MLP neurons of a small language model. Each row is named by its layer, matrix (gate and up: input weights) and neuron, and shows model dimensions 688-751. Each number is 200 + 40 x the weight over its row's rms, rounded and kept within 0 to 999. A neuron's up and down rows have the sign that makes its largest values positive.
A block is one neuron, or neurons of one layer that tend to fire together. Before each block is what it responds to, as a language model described it from the Wikipedia text at the highest values.

Description: Line breaks ending a row of a pipe-delimited markdown table (after the closing |), such as filmographies, track listings, sports stats, election results.
L3.gate98,251,219,170,235,250,239,199,256,256,241,175,225,262,130,190,233,238,218,183,234,129,246,240,198,196,200,213,137,162,185,174,183,202,146,203,222,122,184,156,192,232,162,190,235,192,269,198,215,107,229,211,182,242,206,264,199,259,248,216,224,213,253,219,171
L3.up98,198,196,202,223,185,240,197,249,152,214,265,199,188,232,287,153,119,176,171,218,192,188,126,196,207,206,222,174,201,179,259,226,174,183,204,105,210,169,144,176,197,225,189,128,245,243,215,239,112,180,166,203,172,210,206,195,182,211,135,200,235,191,100,108
L3.gate529,217,217,153,204,156,229,235,218,213,229,194,149,231,187,271,184,229,199,215,176,265,133,179,243,212,223,119,156,228,185,197,210,277,193,198,238,193,224,266,88,166,201,184,133,203,178,154,210,208,227,173,218,208,239,268,169,140,150,190,197,206,195,162,194
L3.up529,189,259,211,155,215,200,228,237,173,183,194,264,160,183,169,204,237,219,244,245,161,242,229,168,190,138,204,207,195,159,209,165,246,197,229,142,240,172,208,224,184,277,218,234,187,194,201,243,134,223,213,137,176,189,166,269,276,262,156,168,234,156,221,226
L3.gate1012,224,147,167,133,268,248,232,171,236,286,191,217,213,172,224,216,203,199,233,222,171,135,203,214,170,134,260,177,172,207,145,193,189,257,197,203,193,203,239,263,162,271,203,202,255,219,193,246,138,253,206,172,185,80,135,213,221,153,130,203,233,147,224,164
L3.up1012,248,201,147,253,200,206,237,197,226,272,183,236,185,232,225,251,220,256,277,217,146,154,212,171,253,249,233,199,190,141,156,154,237,226,196,128,226,155,238,211,112,236,221,160,234,187,177,254,185,321,169,175,164,148,145,117,219,211,192,167,263,202,227,202
L3.gate2464,256,200,220,226,197,153,223,111,135,299,193,202,203,151,159,207,173,234,184,220,190,207,195,224,182,230,212,205,170,206,208,203,144,227,226,149,214,217,148,202,155,238,280,229,212,241,286,195,170,268,201,205,248,152,174,149,85,233,137,252,238,164,218,168
L3.up2464,209,196,225,169,142,218,153,196,222,170,189,233,165,138,209,206,255,192,198,156,137,158,229,210,188,244,263,197,200,181,217,188,154,147,165,248,251,259,109,251,214,262,240,179,186,180,149,219,245,219,179,217,227,238,186,287,208,225,213,128,232,155,277,197

Description: Word-final subword pieces that complete multi-token proper names, mostly surnames, e.g. Mor|ales, Barn|es, Baile|y, also places like Ren|nes.
L2.gate1241,214,172,304,211,221,207,186,241,154,193,187,113,167,168,234,197,143,198,223,281,205,211,248,217,93,153,234,155,165,234,242,198,183,238,222,186,178,231,218,172,256,263,232,226,240,232,216,264,170,204,191,194,203,171,212,277,181,172,125,120,217,262,180,220
L2.up1241,238,235,242,215,210,168,162,264,182,247,236,251,204,282,143,232,170,181,190,180,182,194,207,258,121,179,224,130,290,221,206,267,212,188,203,268,207,178,106,158,233,211,232,184,233,237,252,191,173,219,148,217,225,186,122,208,247,184,209,164,168,154,204,104
L2.gate1518,217,228,166,224,145,185,235,226,173,140,230,161,249,223,206,217,157,238,182,99,156,231,131,163,178,192,240,251,290,217,157,182,221,144,237,209,114,203,216,237,196,186,218,217,191,181,214,198,240,159,216,151,162,170,156,244,234,181,257,152,217,232,238,193
L2.up1518,214,281,240,264,198,172,174,306,181,139,226,309,229,179,182,141,130,210,239,194,213,100,298,211,231,166,234,215,224,226,200,251,271,158,257,195,196,187,150,241,203,147,184,186,144,210,253,175,165,165,190,199,154,202,214,239,219,242,203,199,208,252,194,196

Description: Word pieces inside proper names, mostly personal names in lists, tables and credits (Gor-dan-a, Rah-ul, Min-ol-ta, Carn-eg-ie), plus occasional table punctuation.
L3.gate228,219,202,181,237,216,128,226,178,179,210,200,197,173,161,162,154,195,163,192,201,213,223,279,167,181,144,188,259,196,208,208,168,212,212,233,244,169,180,221,158,232,255,185,206,216,191,176,268,222,156,222,229,137,180,168,186,224,235,229,226,236,194,212,193
L3.up228,234,204,230,257,133,166,210,238,117,150,230,157,199,197,247,178,196,206,149,224,134,185,176,232,224,198,193,198,192,180,188,271,175,234,206,212,187,246,212,131,163,148,171,232,224,192,186,210,179,191,198,225,143,166,223,149,175,176,205,198,162,143,176,179
L3.gate260,229,160,272,147,123,178,203,234,234,213,137,188,221,248,224,182,264,166,268,193,147,250,227,206,122,189,188,212,223,214,214,183,225,184,157,180,223,153,226,282,195,183,107,156,231,203,144,192,174,182,231,179,233,204,171,192,223,103,198,152,163,214,193,207
L3.up260,236,191,301,129,233,183,300,187,135,154,144,144,171,135,243,203,285,183,154,217,278,234,209,229,315,169,182,215,175,190,152,184,245,223,295,165,247,195,194,164,194,172,145,223,237,233,189,249,263,223,224,204,171,208,191,171,171,235,190,193,238,125,241,184
L3.gate550,247,270,210,202,219,190,141,201,193,244,200,223,172,69,180,324,201,214,161,209,127,166,183,223,192,141,229,170,177,282,223,190,164,173,250,183,138,173,209,232,170,123,178,171,145,241,202,232,136,233,216,129,246,128,190,225,256,191,203,152,222,116,238,169
L3.up550,181,208,264,191,167,231,257,158,262,215,197,141,132,204,145,228,192,188,172,210,176,165,141,213,220,196,232,275,175,199,229,189,174,221,210,210,202,187,128,191,176,220,154,204,258,236,193,275,154,169,141,155,184,156,185,181,213,141,152,220,281,234,210,184
L3.gate1735,202,271,190,162,230,219,225,184,158,237,228,256,158,251,221,208,275,218,183,189,193,155,294,222,150,203,242,124,173,162,252,223,180,187,139,168,148,161,197,176,204,210,201,191,203,192,228,153,226,183,269,250,189,155,194,187,220,205,96,191,268,166,136,163
L3.up1735,266,169,123,202,218,210,157,185,223,196,237,183,132,183,202,234,122,190,177,142,203,181,146,195,221,200,237,267,230,200,172,238,193,186,272,317,176,193,153,209,203,182,222,241,234,168,191,234,231,225,213,229,192,107,161,231,210,146,169,205,258,223,151,233

Description: The word "by" in most senses: agent, means, margin, time, idiom (by profession, by contrast, bypassed), plus some commas, table pipes and "of".
L3.gate173,170,270,233,115,196,236,203,213,217,181,246,237,208,229,213,212,210,168,191,282,207,259,223,174,192,185,206,204,140,205,214,92,222,188,187,248,155,187,270,173,138,220,215,188,172,217,150,212,202,201,204,222,229,219,271,282,180,168,234,263,197,151,245,190
L3.up173,205,125,162,144,247,249,185,166,274,178,168,130,186,231,245,272,191,150,113,110,193,150,215,164,252,262,123,198,223,200,203,237,193,260,234,264,242,163,202,255,225,213,241,219,203,254,263,174,186,100,233,172,193,200,248,176,219,178,219,207,235,234,242,212
L3.gate914,235,158,198,165,249,293,239,179,141,222,142,220,270,218,220,144,156,216,124,186,193,178,193,243,203,175,163,248,244,220,223,192,208,142,81,279,207,135,239,215,221,191,158,189,186,205,240,207,197,164,191,139,143,205,204,166,210,240,253,164,199,197,157,180
L3.up914,245,143,193,195,216,163,240,188,207,199,154,161,237,190,261,186,232,215,218,217,193,199,211,159,136,259,222,284,206,254,204,160,110,148,161,187,215,165,184,177,146,223,126,177,210,231,196,216,179,175,160,284,191,215,243,202,195,182,276,96,197,232,179,215
L3.gate1475,242,171,196,224,179,245,239,205,199,236,196,119,196,155,204,198,181,234,159,177,204,251,241,218,88,114,197,246,173,216,206,142,251,196,255,192,219,273,227,314,212,150,161,204,167,198,214,259,206,171,183,191,176,200,236,223,203,197,276,200,195,203,137,141
L3.up1475,183,170,153,155,132,257,225,252,197,162,212,177,177,251,194,224,204,201,102,191,166,181,206,108,197,197,203,257,221,217,225,184,273,293,152,166,203,155,261,239,263,208,186,198,197,200,221,191,189,207,155,254,130,266,257,208,224,237,194,177,246,263,237,156
L3.gate2378,304,153,209,219,171,268,261,250,187,215,254,216,189,234,214,234,128,188,188,192,198,242,213,183,203,224,217,228,182,219,219,211,251,196,149,167,224,231,168,188,96,230,215,184,209,230,221,146,267,185,177,118,88,290,214,255,193,165,192,210,191,161,182,159
L3.up2378,272,202,221,253,153,208,244,133,164,195,238,213,189,230,219,221,223,203,160,159,218,240,215,226,210,219,200,192,225,155,198,179,275,247,174,215,287,270,270,198,222,158,234,189,212,221,151,262,176,189,112,155,193,198,154,132,151,271,245,243,198,240,201,246

Description: Newline tokens ending a table row, caption, or list/heading line in structured Wikipedia content, mostly before the next |, - or table cell.
L2.gate855,206,253,275,179,184,177,229,208,180,250,146,231,176,172,206,196,167,133,258,178,274,239,215,234,267,227,205,167,268,157,218,205,108,219,227,193,159,94,295,197,205,169,239,286,161,229,228,148,205,196,190,248,259,195,260,202,279,178,192,152,258,190,168,195
L2.up855,132,167,261,167,229,181,269,216,170,149,228,218,194,194,240,274,283,197,196,190,226,209,254,209,213,146,171,182,149,186,257,183,128,215,201,258,235,147,169,146,171,118,210,206,202,227,223,177,222,73,201,241,189,200,295,293,156,209,118,171,235,180,209,238
L2.gate2100,166,159,293,197,213,193,196,215,225,196,121,256,171,279,262,231,190,193,185,165,195,194,190,256,234,181,233,194,260,270,138,195,207,210,186,183,195,130,213,207,325,127,157,186,222,153,220,233,289,200,206,208,201,123,197,280,146,259,237,196,160,245,215,206
L2.up2100,215,141,255,199,188,169,230,203,163,140,249,249,190,178,216,203,230,189,186,171,212,247,194,171,200,193,180,213,215,191,233,194,154,204,238,176,199,183,179,209,239,98,137,142,240,205,222,212,198,240,243,264,179,239,149,245,164,226,157,161,142,231,239,233

Description: Prepositions that begin a time or circumstance phrase, often sentence-initial, such as By 1976, from 1927, since 2021, During the 1990s, until.
L4.gate509,244,179,133,138,177,195,223,242,285,246,159,190,147,219,173,127,209,222,224,127,265,269,166,237,216,252,228,258,149,173,195,248,198,210,265,224,134,184,227,119,234,190,285,143,210,221,156,180,197,207,237,177,174,234,208,144,167,178,166,281,196,222,184,174
L4.up509,255,217,163,235,288,203,152,197,303,176,247,185,267,189,185,249,122,189,243,232,237,246,225,166,202,240,161,199,213,176,120,125,152,187,245,258,177,169,212,165,150,165,247,188,98,197,179,206,198,203,222,149,229,209,205,155,221,198,200,200,231,221,181,243
L4.gate1559,219,199,200,199,171,261,217,156,239,154,222,235,226,238,182,143,203,165,183,158,196,304,177,210,190,241,177,156,258,180,193,168,294,189,273,189,182,235,202,118,283,215,218,146,157,244,195,301,212,189,235,173,217,211,232,198,180,241,234,238,267,215,178,158
L4.up1559,134,267,162,263,184,189,201,231,204,242,221,169,171,196,218,168,199,226,199,314,207,248,220,137,203,157,219,202,164,216,200,220,154,236,225,205,219,243,236,127,161,196,254,197,214,202,181,105,212,208,170,123,211,209,214,117,290,230,206,284,145,151,248,99
L4.gate1751,252,167,217,182,264,203,144,165,235,241,210,202,188,179,152,194,163,185,180,182,201,233,234,249,245,228,236,216,224,174,217,204,136,268,198,186,175,193,260,261,200,189,253,180,248,195,179,193,229,217,217,189,238,233,240,151,189,180,191,164,159,219,253,201
L4.up1751,189,200,138,200,229,182,192,137,154,242,172,83,238,241,210,201,101,214,140,265,265,280,233,194,192,198,194,144,241,255,235,175,156,261,271,216,136,199,214,189,209,254,231,216,185,156,158,152,196,220,190,156,239,121,227,151,191,229,125,213,242,185,210,262
L4.gate1787,206,171,185,218,171,146,146,172,188,255,212,160,135,190,237,189,148,188,203,187,262,177,147,240,210,214,248,247,305,150,204,247,231,237,197,186,155,137,168,184,178,214,186,205,233,215,227,145,200,184,229,165,218,170,158,197,249,227,178,239,204,158,204,154
L4.up1787,138,239,147,195,213,175,165,216,162,256,211,244,182,242,152,140,181,203,257,222,185,175,194,201,229,152,211,253,220,196,218,192,200,279,212,185,177,181,204,223,177,239,248,170,254,162,199,165,163,206,220,187,210,205,210,187,252,253,252,192,182,165,262,223
L4.gate1839,174,265,225,210,156,168,264,191,175,194,187,182,241,286,281,144,182,148,204,126,177,171,159,180,240,208,205,235,204,179,190,277,206,196,210,198,196,184,273,249,185,195,235,136,215,173,206,234,212,216,201,217,180,269,229,217,180,172,140,146,217,225,215,183
L4.up1839,192,178,286,190,220,157,253,258,234,147,177,219,190,163,140,214,120,190,211,194,183,247,246,176,202,191,230,263,158,226,243,224,248,269,203,257,225,173,167,236,200,190,222,147,252,208,222,192,169,190,104,242,198,248,241,217,294,259,219,195,149,219,252,259
L4.gate2047,188,149,203,167,223,181,201,144,250,174,194,198,169,205,184,236,214,167,221,193,121,222,147,175,202,181,194,248,203,172,250,219,174,259,193,230,252,193,222,209,223,148,122,263,217,164,170,219,209,204,184,187,144,209,220,230,235,231,173,206,153,237,250,220
L4.up2047,183,290,172,244,205,195,224,166,163,235,291,226,218,196,221,200,112,200,187,191,280,207,148,216,144,260,314,195,183,186,172,207,240,278,211,163,157,161,178,272,157,197,175,162,240,195,226,187,225,270,205,210,132,207,190,222,192,204,268,225,244,194,218,201
L4.gate2163,221,238,230,268,217,185,166,171,171,179,177,207,172,229,182,239,182,148,206,172,211,242,122,195,177,170,250,293,227,259,202,233,188,257,173,203,235,176,232,269,191,208,208,161,175,121,176,173,210,279,188,189,148,243,218,183,257,164,268,195,206,212,175,221
L4.up2163,203,203,227,241,219,288,215,121,194,265,241,215,165,206,216,272,249,279,216,210,273,203,192,184,269,149,174,127,199,241,200,158,229,298,161,234,141,216,203,157,186,179,230,215,258,204,153,173,231,251,143,215,248,235,265,156,221,154,228,111,194,191,210,86
L4.gate2492,172,250,215,67,165,197,216,114,157,187,251,259,197,200,206,198,189,199,167,178,202,202,145,136,174,245,189,171,140,206,186,224,132,228,230,113,170,201,271,170,194,258,235,199,138,189,201,211,202,239,135,209,254,201,204,193,237,134,167,233,311,182,281,140
L4.up2492,136,205,192,181,203,228,162,218,218,245,198,135,140,236,178,208,188,207,235,198,227,272,173,137,136,93,266,218,194,128,160,212,206,202,188,179,189,162,203,186,208,113,250,168,189,194,173,143,213,185,222,235,281,252,165,214,210,248,165,205,209,161,157,166

Description: Final subword piece that completes a multi-token proper name, usually a surname used as the subject before 's or was, as in Samdr-up, Park-s, Laid-law.
L4.gate189,207,199,212,174,188,187,168,198,184,180,242,190,143,279,184,209,213,243,222,147,213,204,212,162,174,226,235,194,282,119,125,169,226,239,299,240,215,242,251,150,230,219,172,270,180,141,183,162,204,168,184,221,197,126,290,229,201,239,164,197,235,185,210,221
L4.up189,159,198,190,224,269,117,283,228,263,206,219,227,224,142,144,205,165,153,305,187,217,184,252,178,163,285,195,190,187,213,160,213,212,188,212,141,206,110,258,142,216,181,123,188,193,172,231,192,192,255,188,283,205,189,226,238,210,164,171,201,269,138,180,205
L4.gate397,161,195,206,154,198,110,184,214,209,236,228,207,116,172,213,119,171,237,252,266,65,199,126,255,145,202,167,221,209,258,155,216,230,215,192,167,181,196,242,145,265,144,214,227,228,157,168,201,223,200,203,195,200,194,186,222,169,220,170,246,220,149,200,194
L4.up397,182,202,98,172,159,107,189,169,233,175,231,270,155,190,171,224,159,176,264,173,182,112,82,208,176,261,156,206,147,238,189,191,154,201,200,252,161,200,197,150,235,174,154,186,180,209,182,207,184,284,209,122,214,172,199,147,221,179,164,222,193,139,244,258
L4.gate813,225,181,229,146,189,199,184,243,235,125,239,112,258,329,214,267,245,312,155,214,171,205,260,243,156,251,233,293,177,186,179,211,193,190,281,191,201,206,126,141,264,164,206,273,184,242,212,182,197,199,238,134,152,153,156,191,216,200,211,224,230,203,255,173
L4.up813,183,145,218,142,180,247,146,285,286,160,172,209,224,190,236,128,230,227,276,239,162,214,222,227,133,261,136,164,260,212,103,256,217,129,233,172,226,206,255,114,261,170,191,228,223,151,224,276,234,186,249,127,151,108,146,147,189,191,235,197,300,160,209,209
L4.gate917,193,184,145,158,208,271,236,230,223,200,159,192,131,223,162,214,193,246,217,195,178,184,244,217,149,199,223,262,170,213,211,204,212,163,232,258,268,238,141,186,259,134,194,198,142,236,213,259,172,199,213,154,219,191,203,234,220,235,198,201,250,196,224,221
L4.up917,228,217,212,156,214,169,228,157,163,296,235,178,249,149,193,161,201,197,91,190,149,217,185,224,170,257,182,199,196,210,300,212,222,329,214,211,238,162,190,191,176,125,241,177,192,195,235,199,220,261,334,279,232,161,209,244,229,218,205,208,207,157,180,289
L4.gate1276,248,164,142,163,229,142,285,219,251,254,244,204,237,173,237,224,260,314,287,221,176,233,174,218,105,167,204,197,232,210,180,238,217,199,238,165,168,226,149,132,224,232,130,277,182,158,207,181,248,156,169,229,225,102,185,285,233,113,127,232,260,134,202,232
L4.up1276,149,148,172,222,206,171,229,231,207,237,193,193,173,259,167,247,211,214,240,244,210,222,196,231,102,213,206,241,209,198,166,212,205,206,232,219,237,202,164,269,196,231,75,252,161,126,209,173,198,194,198,186,193,136,290,184,196,222,271,199,212,216,157,169
L4.gate1933,248,203,206,171,174,144,299,161,187,222,141,201,218,272,193,183,139,138,258,167,181,204,222,243,165,236,113,199,181,76,192,143,190,205,222,246,228,245,223,132,268,201,226,203,161,203,198,199,237,163,230,150,173,98,259,207,181,220,146,202,284,160,266,170
L4.up1933,161,229,230,122,145,184,190,260,168,226,202,192,268,247,183,257,234,177,233,219,155,201,193,197,183,241,161,177,189,182,141,214,215,182,233,169,200,211,223,243,240,195,133,162,165,218,151,230,226,222,226,178,202,138,314,216,206,238,183,334,272,127,181,239
L4.gate2338,221,217,209,154,164,245,246,154,138,219,175,187,209,235,201,147,168,214,196,251,148,102,194,220,188,214,158,231,251,209,237,233,155,194,221,260,280,186,164,207,273,177,277,228,180,169,158,176,120,211,227,233,261,248,265,206,208,214,147,196,193,127,165,217
L4.up2338,178,197,184,205,224,248,199,252,218,267,176,264,157,210,135,218,253,222,203,235,194,159,210,252,160,159,166,246,163,266,198,240,177,164,233,223,228,168,273,182,263,251,220,168,204,203,162,183,200,192,211,202,187,203,209,292,237,149,178,227,214,131,240,257
L4.gate2387,141,222,211,196,162,162,196,264,154,191,202,172,218,241,98,200,170,186,256,180,193,166,254,194,196,167,195,202,220,172,217,167,259,230,266,254,203,137,118,144,195,154,160,222,188,171,155,197,195,225,187,192,220,162,264,215,169,238,232,202,197,199,155,300
L4.up2387,204,197,157,176,176,141,266,168,240,167,150,212,166,256,127,203,222,240,209,202,188,147,183,219,168,129,204,209,233,193,213,219,150,209,152,217,197,150,188,219,292,218,166,215,160,199,164,226,129,250,197,212,181,144,225,247,205,130,201,253,120,182,237,216

Description: Line breaks that end a Markdown table row or separator line (after a closing |), just before the next row, e.g. |---|---| then newline; rarely, word pieces like c in citing.
L4.gate380,146,121,206,165,191,221,202,136,182,189,177,215,201,156,227,246,279,218,248,139,227,241,201,224,187,237,172,142,180,226,235,242,137,185,263,243,161,227,222,138,237,199,156,171,144,158,170,230,243,235,171,257,200,194,175,261,196,129,203,225,204,209,222,237
L4.up380,145,184,199,165,200,178,175,183,154,314,144,166,185,187,185,219,227,218,190,193,262,170,272,220,243,196,212,254,231,191,161,219,209,246,131,158,216,192,199,233,117,166,228,176,239,172,167,261,253,182,190,233,219,210,210,204,160,258,189,247,281,173,184,138
L4.gate611,229,205,196,238,198,232,279,121,178,164,141,225,243,148,237,213,193,163,204,221,159,238,221,130,223,212,216,150,209,232,132,158,188,227,152,230,114,218,217,146,239,226,181,292,160,143,179,136,267,130,124,231,193,160,181,243,246,187,243,235,151,182,246,231
L4.up611,227,232,180,119,226,168,241,202,224,161,190,240,227,83,227,218,177,166,185,191,146,175,181,215,153,247,280,248,263,207,181,205,213,256,212,252,202,148,138,181,212,227,216,148,218,230,213,130,150,252,195,229,151,151,107,167,165,247,147,158,159,212,215,205
L4.gate670,214,149,131,173,181,178,294,221,175,242,172,67,211,208,190,240,244,179,212,236,222,203,261,215,158,243,241,218,226,275,256,178,143,240,199,190,177,223,221,159,282,224,252,188,99,181,185,196,121,161,159,108,121,219,212,223,191,178,166,211,186,107,210,195
L4.up670,246,197,169,167,163,284,294,221,133,215,138,202,203,183,169,199,249,244,237,186,245,263,86,197,166,222,172,177,158,202,241,265,188,208,181,146,167,243,155,155,224,238,281,121,157,234,96,153,162,259,211,286,144,251,163,162,218,201,120,206,133,150,254,243
L4.gate688,165,180,224,171,235,219,214,176,213,198,225,211,208,145,212,227,229,197,222,189,260,191,249,209,253,177,109,224,190,207,211,260,254,201,178,235,158,226,227,188,151,215,294,253,189,168,175,233,119,245,240,141,178,177,232,138,230,83,212,255,134,123,171,253
L4.up688,203,131,179,188,245,185,255,194,217,173,162,232,193,222,235,192,164,193,128,164,242,225,135,199,146,169,234,235,251,219,153,165,183,214,193,221,163,178,149,147,255,225,159,200,184,240,168,212,230,200,249,196,137,220,204,245,186,210,214,271,197,244,160,178
L4.gate1391,224,173,161,205,254,210,114,173,159,191,202,254,175,219,190,219,177,207,180,124,160,174,152,176,239,165,224,195,188,200,153,262,214,255,173,249,252,132,243,183,265,188,136,239,219,218,192,276,247,251,179,157,262,214,175,236,182,235,202,218,234,254,257,262
L4.up1391,241,123,177,181,238,223,144,283,156,215,187,302,217,176,234,143,276,164,252,176,274,195,243,164,243,212,235,160,134,257,202,223,186,186,154,255,186,207,259,256,242,161,207,196,248,199,206,219,190,216,168,203,195,227,267,253,179,169,131,181,261,209,303,236
L4.gate1968,115,146,178,213,211,190,258,257,227,157,216,173,153,208,170,209,260,166,134,238,183,129,189,211,202,225,300,105,233,211,183,239,222,261,178,189,212,202,250,187,233,196,254,158,191,144,186,171,152,148,239,229,235,227,220,239,207,222,254,202,188,340,206,190
L4.up1968,112,245,241,192,168,95,210,232,130,173,222,186,143,208,269,154,212,179,229,151,200,241,145,253,320,180,277,170,206,137,190,225,155,187,173,230,289,221,228,206,197,176,222,267,219,276,191,191,190,269,176,253,225,200,115,259,135,202,160,153,168,234,177,217
L4.gate2279,180,170,191,182,252,119,202,221,138,194,182,166,210,209,232,203,192,181,221,220,304,133,207,187,234,186,138,207,160,269,206,208,188,205,273,277,226,120,265,271,219,180,207,146,161,196,177,254,210,293,222,267,193,206,201,187,209,196,187,152,248,209,116,193
L4.up2279,227,111,155,196,166,205,180,219,136,289,198,195,196,240,179,268,208,205,233,167,205,260,253,226,285,183,158,182,149,168,123,187,216,210,192,218,186,139,166,213,256,204,171,165,225,209,232,162,229,150,188,172,199,226,307,209,180,287,207,242,211,271,164,193
L4.gate2551,194,163,194,216,217,207,209,119,204,226,174,232,215,144,213,249,210,159,161,213,229,262,163,212,243,225,162,186,223,143,178,246,144,191,206,226,227,187,204,205,252,274,214,212,230,228,231,236,215,153,218,214,200,254,202,192,219,234,185,159,204,146,147,204
L4.up2551,193,213,151,187,157,223,211,204,124,209,207,193,167,221,158,167,212,273,236,204,172,212,252,182,247,96,197,187,159,211,157,223,251,237,216,220,141,247,175,212,159,172,206,168,212,145,194,215,212,307,186,277,207,179,255,181,189,138,190,227,143,191,206,200

Description: Mostly the token "by" marking means, margin or agent: won by fall, by knockout, by votes, side-by-side, film by; occasionally other prepositions.
L2.gate1069,198,175,199,228,203,212,193,190,212,163,156,216,227,169,153,151,114,185,162,219,205,156,190,187,234,199,244,274,146,172,206,224,234,199,199,224,152,222,257,251,300,228,190,233,184,109,113,183,187,102,276,223,214,213,200,93,255,156,276,166,192,205,172,208
L2.up1069,166,191,262,177,220,246,209,184,266,239,208,197,236,196,225,136,182,206,178,200,186,167,180,240,214,177,262,225,146,217,179,159,187,238,156,172,110,205,246,172,258,201,149,208,204,214,186,193,152,174,219,204,164,173,197,223,192,120,250,265,129,263,209,198
L2.gate2099,156,185,219,208,176,201,219,195,220,221,223,275,155,201,284,201,179,192,171,274,215,180,132,188,173,184,252,171,264,166,187,174,344,256,172,205,188,210,177,264,177,235,160,190,263,197,170,148,243,212,117,203,278,201,254,208,220,129,221,252,248,150,225,190
L2.up2099,237,131,205,232,237,178,244,202,262,161,155,213,244,212,208,241,241,171,157,208,191,244,213,240,245,178,208,176,208,222,193,252,139,156,199,190,159,169,211,205,184,111,193,195,141,119,187,115,183,221,214,205,248,187,199,136,174,214,178,121,203,203,246,166